Weights of a small transformer language model.
Size: 8 layers, width 768, 12 heads of 64 (6 for keys and values), MLP 1792 SwiGLU, vocabulary 24121, 84.3M parameters.
Architecture: LayerNorm before each block, no biases in attention or MLP, untied embeddings.
Training: a variant of Adam for these matrices, 5043 steps.
MLP neurons of a small language model. Each row is named by its layer, matrix (gate and up: input weights; down: output weights) and neuron, and shows model dimensions 576-767. Each number is 500 + 50 x the weight over its row's rms, rounded and kept within 0 to 999. Numbers have three digits each. A neuron's up and down rows have the sign that makes its largest values positive.
A block is one neuron, or neurons of one layer that tend to fire together. Before each block is what it responds to, as a language model described it from the Wikipedia text at the highest values.

Description: Numbers and delimiters in infobox fields and wiki tables, such as birth dates, area codes, census populations, vote counts and cell separators.
L3.gate415:602515487537553571417523518500454578524579496550369517476438500511529489517525453414497555511558468536542545547454536428392581409628557466528526623526564475548564469549528450512525439480525552501553510575564632625478423422471504552438497513504482602545523520439450457507437511516515421451476457475557434480487486599462428597559635511550510543467448493514552434564552548453563533425482427451596534555425524516506526456455475454562512366502460458495514465466576486451489408482515603487497454487521539437495421467483585579521439509465533511597528493466592552514492474460469420504
L3.up415:532476495495613589453476471506394491495532474510473550532491510417464482490484390523544519444531572502491550541560542484501480467533466412460477458529484423572476530566560506526484419499512529515552582658457581529484420426568542505441509547430516486550484543541477435486486478514433491553556514593564574499456480584481270508501511524453502421480536584485506480574643439526493583470492566528538422418568478476509501498400496493495455408544540481514429527455539438516449446491402579537486439506478566535539534466533522537498493500464452491533490572533540552517560444587533547467
L3.down415:521524498532514516394535536536582466467400495467574508469588559528511530482590594491510508482534546448510500444487426592506519504522492521541476469506528522576489472452552536530492563546390463477443487484566493478460378569500506484517526471507475574558471477492534535474508498472497480473443515554531499485512534390503526483498554541490466527528515434546482520525454376447519444504464438439525520510480481504456502559548507514506543587493397445476502543516567458444454492471606498490487496599392471515565569479589453446527548556501444501572535518494508477449455461451490467526
L3.gate972:495520612478510486509580473453450494525524497494592477554487545469574514507595572486514448498440525621494473566461540394492457509532540437428502539497646508540424506497518467473520557492491508524513436565579502535505519414509493502436542512454480507582469489406518600474509463489487409380512546529586493502551482535546535421535480485527554489568473421496520467533484472518460538519423456439527612490420532528483546429539380526440577494515556531569521547448415451474509477490440432434452507573454520430535489466509469532559370573528488482442490515455447564579510472510513590379
L3.up972:550566453509504583456524523454464469588569544521449574576396469463494520579516493441515476494502514443470498541440594465530487508574589473585556510476649557536493550512497562501536543453539542560521502546504512558513495475470542479438463563566524501518422428411481534564482337550518490508504469547569567481415498526562423538468486554431562513448511570472601476495515512531488587502582459545586445450440465563625454533483429568473552437515455503483545404506598449594454528549491449482435481522516563513554478462488398576624495532531459552541565512524451557517516464477521519547
L3.down972:605548473500483514465414432522454526510496518438412541424474522508473446479378429416438534469519430450606592612513484528508499476414518552522463525479530504455445452522502456544556503494468499473450541413561409555513425571517500547473508524484526435475470459479455441483486469618526576513532432524375402562471440524464464452470492481528528591431464498464521555482542385531530487526576425571536437518461525477464463466485620382515576568470453441578486476531456463432446474508487485521561448535580466599501500471477436448515513474457481549519569551484464479459529569548484383653
L3.gate1258:476473435554510473530425525590485492547453388467491446437491467416561507492557570571588528483502554491530470507489448566464606406422530461504468566519468537508466502526489455533436439543511567480501482559528470523523507440516552532487467594603503526451606472492463530533466464447560553421557423429449474490461491510400570578441571531481464509530476497530578448547511469492468497459497570483528457546597470508566496512478433525444529496428445514549455467508522548538504433452451402514515467489464482477409530480518379604479599488500450471459552534406577478516457489518478473529
L3.up1258:543447524494515446563511600502519504540529473529425491521486473465446533438521495450517536477449509491500546500476509448481600404505456519524517478421491424523516509498438522545507501542528500470524585406575594508447443480462524572392440569562543499337467501410545504528520480549569480531477460481470511506477446479416492504485528532439450531467576504472521478450477444442641540547464565542608428513425464422537470586428542409498469428489521485486436423460542480543453545442569546542472469449530483491561503600581516546496531485356525514563555504454553500533479464509473368411
L3.down1258:483487494488574478561561482387511436425440470488410545451510437484459492475436487507520476529504477465506472502506590495555486525528484544524562482508546519513492558483480540625426648544499534542522415445439507438450554527331501513560578491439439476517522451529505418503482610496488466515464465526534499553551484533495491487491529503593597509450520534509569508494458545537482587549519507456450391486577540553421527508562390540571525492445476463517532556504513439541545489532530530496457570511493517548539525443474577440571506495491399513551541477520474535463502468512502465493
L3.gate1503:547541549446402575605436360504488513452476434540465572433587508488458572519512511433527539494516519502478480443512617400494504516579586488444502497545534498638416458457459413515630437448463562563586531510551533441417587375538525577494389471452464473527466532545488583527472486400535473446477549516519570433469459497551512448498452476485566516467560530460527524521592497476486466512502536557539459398605538436479439456533514474443484524570386540437440472507548513478521398525465581527506458528410527474475427454465581465505492472473569519636496538654431444510480634527528517434
L3.up1503:531483533508454503458483479455421525411474463486567499462438467495505513486472435496466574565566505579527556556478481547462433485496552432399558562471538514548444584591503465489434554501398474515517414540458576543444470519517538550440545541479489486486499472507528564519519464439616468467478416477533438490446513535430518484473494454513534515445502499472599456558473451547513502568590547480522516510447482459463507470433403510490424382549494370495499507401552414425423479479487543503508493524489527451486476437573567535512506412597447498500527512506539540478469521580429485514
L3.down1503:495467527539540478519496530530483481482413590476557530476472505502515494514540521585461516517540478518476512582525500512483560490436449546531564441522486508512567548533473512449471557501564398402500429400497499498578372487462598470503484519545534462462525496400519431505428530566450526514522549541492423473518455480513562574543500459435543516498424536543431488516461551575416454472437505467501537472510469548558549496533558477559552473492587603513480497473467511595520580446526474489405574567522434573576557518351487616508501503507486495436522546415456575446595457480400508514

Description: Final word-pieces completing names of academic disciplines or professional fields, especially after professor of or department of, e.g. bi-ology, Mathemat-ics, account-ing.
L3.gate154:431528479421445454419492372534449513444480476485443479544601527471532517447525575534596461500491477538515456518521472514471498469529472552427448511474579398500399404483473518498449515544463523486420534525438472512482584528400502489522497498504499358481489527529575449534552583450524466546544474538605497471484487436495475546497538413512475531531476446439516579524518374500469492464504491482444500496528470507511492516543498538508494592504451565496500467490467476519553558475494480550597523479527396541470419492604508523544517468501509480458531501522487452518476424475515545437
L3.up154:579526468458394519447427448514435589550408500548501539493493604487518525476419481531514491522384462584414567521424527467503567502501496462518418380520558478518453426555520530548499500538485535459476573440465486455438524448521533481541486477543553486521500548577517495487492500519385486535571338492509507534426471484540503477511471503500399574539430503483549551560517435515590487424523445621487439521428586480540526526432438576574575528538475486516534571439458466592518522484509481470492481582513477522564505557530463483485528415483534374542531488516406486540495457487543505441
L3.down154:425506460590483576634483494426526514593550485479542572393530490556485535486606491518482552563545502546488459464544548460478453510553504369572584454557445498530497624537450541460481519522473521481525567457526528557536385474561453529496481542552568502565487461470447484426447460507512548416491497463421437516532477506447541600540505502513472465506574566552548411476519546409490603525526537493466487534523481513471565571544570480360535431482503518441477610439525446540529461537479572472435450428392497508421447579480505524500460490484542599476537465395478472457441559596469430521
L3.gate1114:504480530551539474527527448425534426520521576430530560520519529508439477566477471560385483511450503550525482543534450455532500534534509494414483463459523559451521487466540404469518483512434433529530547405499519549445531495513509525534518545451502475535535497577580504446462570501433503520539421466573556449558451413551495484498571495423443556487611482447517525486463479502497506487518403545470539559439512566411483538477431401623492479544489630565629522540394508437519615468501491578479469502613518487486544626376471481479488410400537531519558391507484540473519502383457462511
L3.up1114:506494509558542447517517429473575446521494529511542611557537450492497512518495548490460515517528546471463456553560404518486515525505554575461545507474498547446584496397520447450474491517460501467486504399472490559475596495550479499477516578415478435501638479568542501520558581452444517563519435460518560500500479454534499526466511464525497477454540465526507524457555472460522546528574380528482470519467512519486483523522409428586498452520455494498590501426422409528529538501557455605433417458660516497501514529397492457447478409384578517500528486488544521501526510488489429607
L3.down1114:506485477480441417453514451514520486511462556548513567528530478529534518618599560466546566516550509422521455594498379551442535537444509523499476475443476550538549502485516533497517461516494574536550482445498511528503563522516475533448481539539521392489601499537503511462531550476546529654454439508422484441493556502539515566459484423575450492435462443506505560519516448453495529552476401539402421556458537429514489470551543500514651480505543482514544497459473397574568522515522477557461491490630513488464580383542422396406563500501521510542549492443541449542501503490570514604
L3.gate1208:488535590461533470511600500487489514485506550495527364555515491485576590462472522520456505477477606516413496500478468403500376477435464466469472431464492489636397583448479504352459553419524589441530416547494538584511542414595484543492565364545588545470561529561452581474528591439457530652535538449480559556447485396514544510532486538485450380533500559491483521510516466486429586492503472474497532479579515512440485432477452605390521490472455578504498540468489458451420472541520416496578486354559476453524453419497490531537472470448520512362510526460618564504543499538562609522
L3.up1208:515522484510533511526468381455545513571501555543533485574472507536485513513549455536530538569437492524544475537481515458478484562598533517489639419457576438444476443605500540499538456518521484549558491406513507393559507380464432529459516513428513498474514529544632439516548507485449507520523406461474500512464493550405523486484528452524518541447472447506481468502531527506489568541468445504439429463538557504498524474519423513496522525509485586501461560528530542504539612471447497557576514585391528607489471538432486501573491500419577509524546573490490562516329506486520385479
L3.down1208:480437510440469390459499632541509532514527517535442554485468517628490445485399602501458410388517545490434505509492470501584509433388538452521468601433510474532556579376543482540506432432459528474447507537499445651477511514563565417533476549518482489517507517422488579485445469460523472458544592539460503421544494446516454514509432565446478480506508569523504501456505475500540511479587552482527519532502473487580500568561516452559472494471500464490579457533510526534512403533563529448421538468549495428529530480528492580376537459595432494512537446496466459483561522492543587518
L3.gate1423:534477524401520477535471453441569545595518523509510387537594501519569500538525499479467517607426475516487468522487509473438460441464394526627464492463531486461433499505422495469555495511521506420489524557438546547543570548493486529562531497454512496520472587512499502511501578422509479473504549442484516451470473475491489498378488582616550524559528436436483486587392488480507535554538480503417478502477576505422493569489481495471471567468439499551486508554481405478531636474510506514564499528594456417526527549593480526505477488451466574628442527537526504531568464500485462501
L3.up1423:538437497451437520513494536440501476488467474563485477657505501521581517547428489425516477513451516540523445533434574479507542502496517587517514391457542506441446451491401464473443568505477557421546555462488499527542476549530512533532500522494521474437488485462462463568443538488439501527483545390571547501432413471498465488426567459513496520522519499432506504557502525465496552467502563475515399516478517420419475585495456527513533579435567469543496558399561462582552548422512475571526519400577453468497505506594559555489505466444508570658531490510469604541559433537557446466
L3.down1423:445436545592529536542501551527472417405433396610546505493434593554526461454431572497597547475538577560541461526457547460519489528547504443413505520485545477538556677573449506450512605557469489568548506485513455492520422471582536509409558532541476473471478412538577435546418460492501485436506465531474487412517491545413501465518428436443573388507486598486486472541504626470445470444398640464541446484479467459513570417587544447475543506440598537463509534465494569626463504363495566528455470404445571518493495483513509493468571469546478466491585452465484476535490440498511538463

Description: Day numbers opening a date, mainly birthdates after born, Date of birth: or on (born 22 November); also first table-cell numbers and words right after is/was.
L5.gate976:547463463430576495478526419532467507496523548437533493500545440441493482462469511464423499575490540497459543496548476413533523564552564569477585555478579493527489518566535548459490576525391511502525502407505545574497417485531533548514506467530564553482539423449453454539501418566474480568510561476495500551567477556489444530461532455534466411481436524490585551503539446534513595463479542500531570518426497531431437522514445450515551463613441559545642511525520470492483505444404578481476500578538475455581471448515469536534467526445527489507474472507453483493486553505458426521
L5.up976:541541442460500571446455444517385494434507472486465483496417515571575557467459393496563528370588486542477572446367488510497548467550526511399470521527600495509451444532487521549520536522561487483511464486517521543538418595541535501494482571486527488437422403463433487452441447588453451495494513502548469429471478477520451518515506594483554404472561446561460480617488439419559481562505535347470514490472462477493507522433496527516524477443485447474501534468509546545460448527472406520392529429513483442512572569410488529557481476490445515515544493518474519543543456508486485460
L5.down976:508522509493506491541458562527466498512511463583400471476496516532455526536487491561538588554443556481505436411451518439460481519506495508482495511630400543418526523479398555450508616534538493599541592475454461516456502462466559580549427405451558503448460572605474494482436409494547477567423500460494479490559583613663507402432547469565492553482549457567430403456504520464520471513477467489510476445488519395447405516471456489524494463530612477480447559441453474494510509484321496501507474493509548486450470374499505474497409508506649495582531450464471457529517500491522509471

Description: The first word of a prepositional phrase, mainly articles (a, an, the, this) or month names and day numbers after in, on, for, as in in a, on 26 May, in June 2005.
L4.gate439:423499514487490421522533598497492498557463446470560455490471460475435555516521568507516498499389510448508588530633503548464501481552447518515533434501421474490448516641450537518459528516451482452510503525549593482457458407497509619548466368530532465492553466398514554489511573550481435525577544453487488512450508431521411470464437526506575637542485517494586430588514499555549511532543465587509522433435437449525483436483433461428483501517418577559498466495538565522522573409479592550484495548527577482478495501524530531524529461463469458514476585506514511496532526496484522418
L4.up439:470539486493501583571461486498435554521499502550506502474448530464456419440388477523518517546426565424554603427485394528511500597549577495472470540467587507401492486455497530533624465496508591548515463456541512491494394520533475563470496474531461539519405480434524566445538505481538496586518466465594454436520447532470615582518485564493515512490466439469535511456450453544559495590462585483513494457440513512506526508512406483489543479435441441560511447542510469427486404618466441465547484479578594488546523523485459549575414429479486553512491475470465465485440497476448514595
L4.down439:478519560492473472439398494570456543450518396561474444557480426516557448542600468451508461432546388508431521446568535519568558465360533619509536518520481450471469442556501548581511520495565414527483551484413474445512459536498512481482500549522475486425573491489485470533614525463491502481473519527495496456498500502524430526416528500615617494578543461533572464486524463439464610567546489532466511551549427473497489534440601466529473479487516533511498552526396477529552567455515470463432445543458476536533486439429527588394405560399471483551507486480477532517648493490580419470
L4.gate729:498499500485448492429526552492595590469543475423483440516598466486640511512569520456498534425453603451526452477496520459481464431483527478558482478574472458426602541510440455502511433524498576487498459458502430536506483513519536566449483461539496519511440534427461394399478501462483595631481515469531506517424422515413547571428510482610409537502465443423533473492536478487452588365492453527492490505461620487511570539546487475495482512432450463437509457532504511499418484525472529515528487561404469561459457443417535404479524509530525431597439468515481515460524526438501586492
L4.up729:565517472463481514561447407532504476525441457458507456451504529439444432493492556582399446493526493507380467563477457387526605511496504602511573467488528517563464519457516444508516513438480479515406514415522535471512472464469560476435558421527454526548541432510545625496507576447530437516467508515474498431588411430486529509526579487500501527514507518531532438452465516530577463568538495496526422456490460565531506402477488585468513428536417533505468455491474553583583623520573584522471461553505563530564490468536411529426454517496504515462459606434555497546513481565524504550
L4.down729:567461526456466445577509464516341365488474537488514535499512498573477538504453445480525480562486466520591531504578518567460450501441532437471486473491591434465526521547510469476494456584483484529518372535519516491393404455618467521445444515496508483538486505565415383518513469534519493491608561478465560446508578462617560530488503540561530441451526459634618469524568547490486425518496518465482503500538590474510390536503465586527477513475616507507461501587488434517465454501518482490486528536458575532500478441441541540598441514402436498452541590558471497596504471542468438582
L4.gate1062:492570392481466490517442564558502505517512475470487495470455477525512528452506517559498496485478537465470562519614443556614480514441469519435513465539444418432551512471542410480550542452502470417440502488526450514474417483547457485496483463512497463447543510484506496485552548475447425561555518472460514498483515483456546511460530444510513520539489470570506440495503514591631504532475536477504552581468554475503554473422525379460550503491515524530502445390440527459585479522473558535463609494490546467471457561507469447437523467467430440468549475539523511425500567495409535555
L4.up1062:519514541545456478513432441587488479619441533600440504428509462505507488529537532531510526569519523500518553448516495465450467491481507561497466516585501496495445450434513441376488561484631499472470396493546490468455538507483476554513502408487483425553515503378530537477508540511583532526490527595443448513439549461514497586436534430489478577577500526519466477519491543495526437550469506474493500580485355442398500490607411585500488461532429463557581496522540518453455583494519554481532476528505546460506452554556561524516432476422546512528517507486479507584465353437517441495
L4.down1062:516447523485376476493474564540591499533511446500507515529570615499534510432564469465505456526354537524553433544465499550512378547463508526531531546503492483477506486523498507553480469510490410485482502452494452445450494534395619427447496548501468612550427462483524441510574557485493536532479531468502507416518507514449456390505574484457518567418450459472535461410479505449526539559554420466537505562507520562521479485481515407537579590529551490580475519505494474483530414499538548460459609442441501595455555461473503528424520486498476476525484467472526475512459489491482466466
L4.gate1074:423506473486541523606530487503466566497521466542607494538535605525469498520543474456456546513583603601523537590465402524582479458533443496465499424555456498487477442568489383461588435436618506500509433461508496476468438495513524500427484528507548536379485486452514487547536511526522490480619533543424447576384482510578550533459400539523489466502435513550491404481471511582543573538403467493441520469497509403465463442444462459520469584559499517531522474435483547490457540530497517524537538507464502552488482547494418520525548507526440428483464489469520543479525429420479509501
L4.up1074:528497423486460506538549500490564486477531494513605482495522558476562532486451546566506500467473529527594546484473559540512539488478460460551511483431523392388592461542414476547423537464477515357479507459570519463508478555501498404416453427556450481555478557419562506478493574670492435438545574517647447372418442500505533546585410505470568464542453402453495550479417477552500442482541542595567435469474451579558500479534528499518588523400466471595492482420422577522543549549533516468526518466521491464549529470465542483448501513492444467489515449524526427527458551401425516498
L4.down1074:437470458451484527476554459500442518489506484528508457475539584532442433526585498394521582603460437527544602523583498447560434439528496535497531487460418449574475508561508508582498398485459454458499410446436503534371512547512478490553554480586536500450494531521467458559489486465560429614528561493559534507344516506569540489459487501468619512407522412494522486571443484503483526501533385485482489438384467399506458475512519441504472464526515460528429533492535592520492553365475543483535530500551406528526457480582557377436511549485455449564512446472459450431443482467546504475

Description: Words naming schools and academic credentials in biographies, mainly University after "at the" or a place name, also degree, Institute, Academy, Grammar, college.
L4.gate192:539453561475409533532424522520541422440441574524519559434542464483536486401572583525496508515486415511439507471499588414522406484573539506568499538461547545441540437416515464394578402519584514511450418428426477491429445493421544502519540563467486453475484493513428523539419460507531577556552469463526468583574469537538463559517504491512458504591507612482516616394528366553457466469493411372516497532489459446476561558512507452549491507520597576501512489482430496546457516507403537513620421444464515435492487426495460545502367528513490338462488473519454585428613435553582517485
L4.up192:527528486394446554500454555511538469501512511586428558551551388458495522394496550453480496546427463491379508533446506467545519536553533565511529433531564571509465489488499466443501459485565498516480504396443507495461532470434472475437527618524479482443526349543522460549466525414505551594510495475519518605522429477540497573556498463435449461595479584537528539479453475485559545402522446441552415575464498439467537477509449570560491520541565576528477494459445528585501472501493508476502498413453477441551482432544442565372385519487503419486506465527519631530525402537644468512
L4.down192:448572373512533594518534497445465462476504539495511582554518514479502527561517454544468512566447532495489475566473456535509566497526475535384559447498482507582425619535573513532450509492441575509502581518461491538533474404472368491542551509500511517525587485487589483556501557495518514454448415504452546509423424497522475577544484472473516518538470370517548475539452553405548490424448498488473407534525518542414495532516523543539572534499423563414452538501477540473541518504517469483426523531429461487493572534427546524459492506492457561559498471553504506510489498489590429539
L4.gate689:504559563442486463400469447454525464459535447383462422493510522519564449450559540542529472480516427545517503528396541481404457409507557564547513499523553454471425379524575493516534531396524481506526511577519466562526565519408433466593503418393479483552564570562468489570494552486565477579568505517508554476481486389492475521489595524511546544472565442551559555623449471554536531439583392527458435518442418447529562480515461433525508573550576621470481571518452483563467598558536544570487501491442497530520562551440445520530513464525444425472423502535477467479548469494461530532
L4.up689:530480521466401533484502466474521510517537412430436489463490489411566507492509542483522469486480403486448532486478658475549480508483530563558468472523502468489507379473517418475531536370578513484461485509448528505501618477454519445542546479458486499520529557592449491574492518469477491511492512465453583522419462415382435527581583537481473470539542439510518546628490494487577585400493532510497460462544524461463482529541402453472433527531603510517541457490503476573526521596474542538472499458413538513565500533545418527524569503464528472519546432489484406540552515547500472443
L4.down689:465404493485600565582524447457507519518484486492598470462522440488409539560525555482503576485518569505502486554565587510559497580482404408513578454419490459525485594524515554568526490541455464457513434540535456478487414460484546533508435519593531468498452429496538467525556526441471544429515564505515474548481588581488555467543424497553410360383497506550561447455501471428492518535441485404475623454487569588548518499467536610546485512471439454495493537491549466614487498437409508475488565442496491533402354446498492576475548467483480542562508486502478511551451508533390497522
L4.gate947:519523432500478467429570530457486489541490536559411586474525498566514572509543552486520486501426463526402390450457520567477509462549461476425425467406495517525509473556465499442520486482591535420496457438480437562546509439498515477552497501471583499411465561509570470545507436469566487521499324503485501556524510526501423619515519444534482467437510573525564452426540400496465431533496527453488424545482458460511479533591555561481458404473431615633540567522466573567491541522481447528452518506459520520565638519457426487552480476505475451410466456491419523467511462419539492465
L4.up947:524517452452494506386519560576476429526465524570437585515465443524529574399465529434580474512430549555393463391442529563461554537537525568526437471422470514560507503526445469432479456513533529507424516456567422508530528486505498495493467540544491529454493441521509435584528458408578504476499423527514479586485477523467460612572525487457458446489423569579502430480526486462504482445551443455523447510446511394615416543539534662505474374539428513521499520458502606600518506520485438491479522506513488465575488500442401567459528546453453487458532470496540529505492478416509490593
L4.down947:520494486540540490571473488540498466492403502430583463515491477529505492479481392593531570538613571547529563485530469499470505487469501557544513464415528528529430587433501444611443532564450491521510534411568576496504489561536445535438552559459462582576593349343509505458545473579518468458555554430523522471496480436526512419556444601459504528512495515463598466517472550501569539468579458547588416529522441506468586501483545414576608493460523434485486516533534510449511434502523530459549512585534483506418460500516570490362584505464496482530491489498463536516517522496509520516
L4.gate1408:571503492495495437430476459496479504469468601460580537515594452491522512562495546522537454522496465478540493561456481422500387590450492589486514492472508507474531442473504477464514490506521449456487441403480519481520534320545474495543494543459502385550589554409618509422563476426483393493499432439466552579463487442514400530510566421471533575511571488526514566491455428436475542550568480570504442504496466421515507475430364510524501481553426541463520491485505463514491498447461507537527586544586479437469520493491448466501439434514534472604484450481452539484485606526513559577
L4.up1408:520539509489438436458350512423517464365517528527539511529612433539465520508504572595602548489476481506529576500378471448466481532557522555488387454527389484476507376514517385556500577511459570445476488440488524445508434602493490411568525556561514533504432498493583418432568447459466441490519464513438473471490484484531525572548472446538510558507564484509469489510410492424520490525559515482513509480548514472482481513551457511482495488603571518510568513378518506449512445570496537570500554543443516484523529609403411525375432511482509410543464456498422459465488566473484515484
L4.down1408:550428433573543622542510486448491516524550517517507471517387464462531466401538484458361524415522534446539541583565567566413538510426531450556535495512506487579517576570462594461511476502496567560492524568518516467510570486537476505502505561549481482542455456453435535453561563450562608463504492489542552540532467584472535461461520513530510381531463444544435568508557462524503489468484465415506486530479452575432504484474587432508546602487493461449446374464506446502378524439476443511478492417537441498487437525575548514503546463513479550521452486469546492480480489524526540522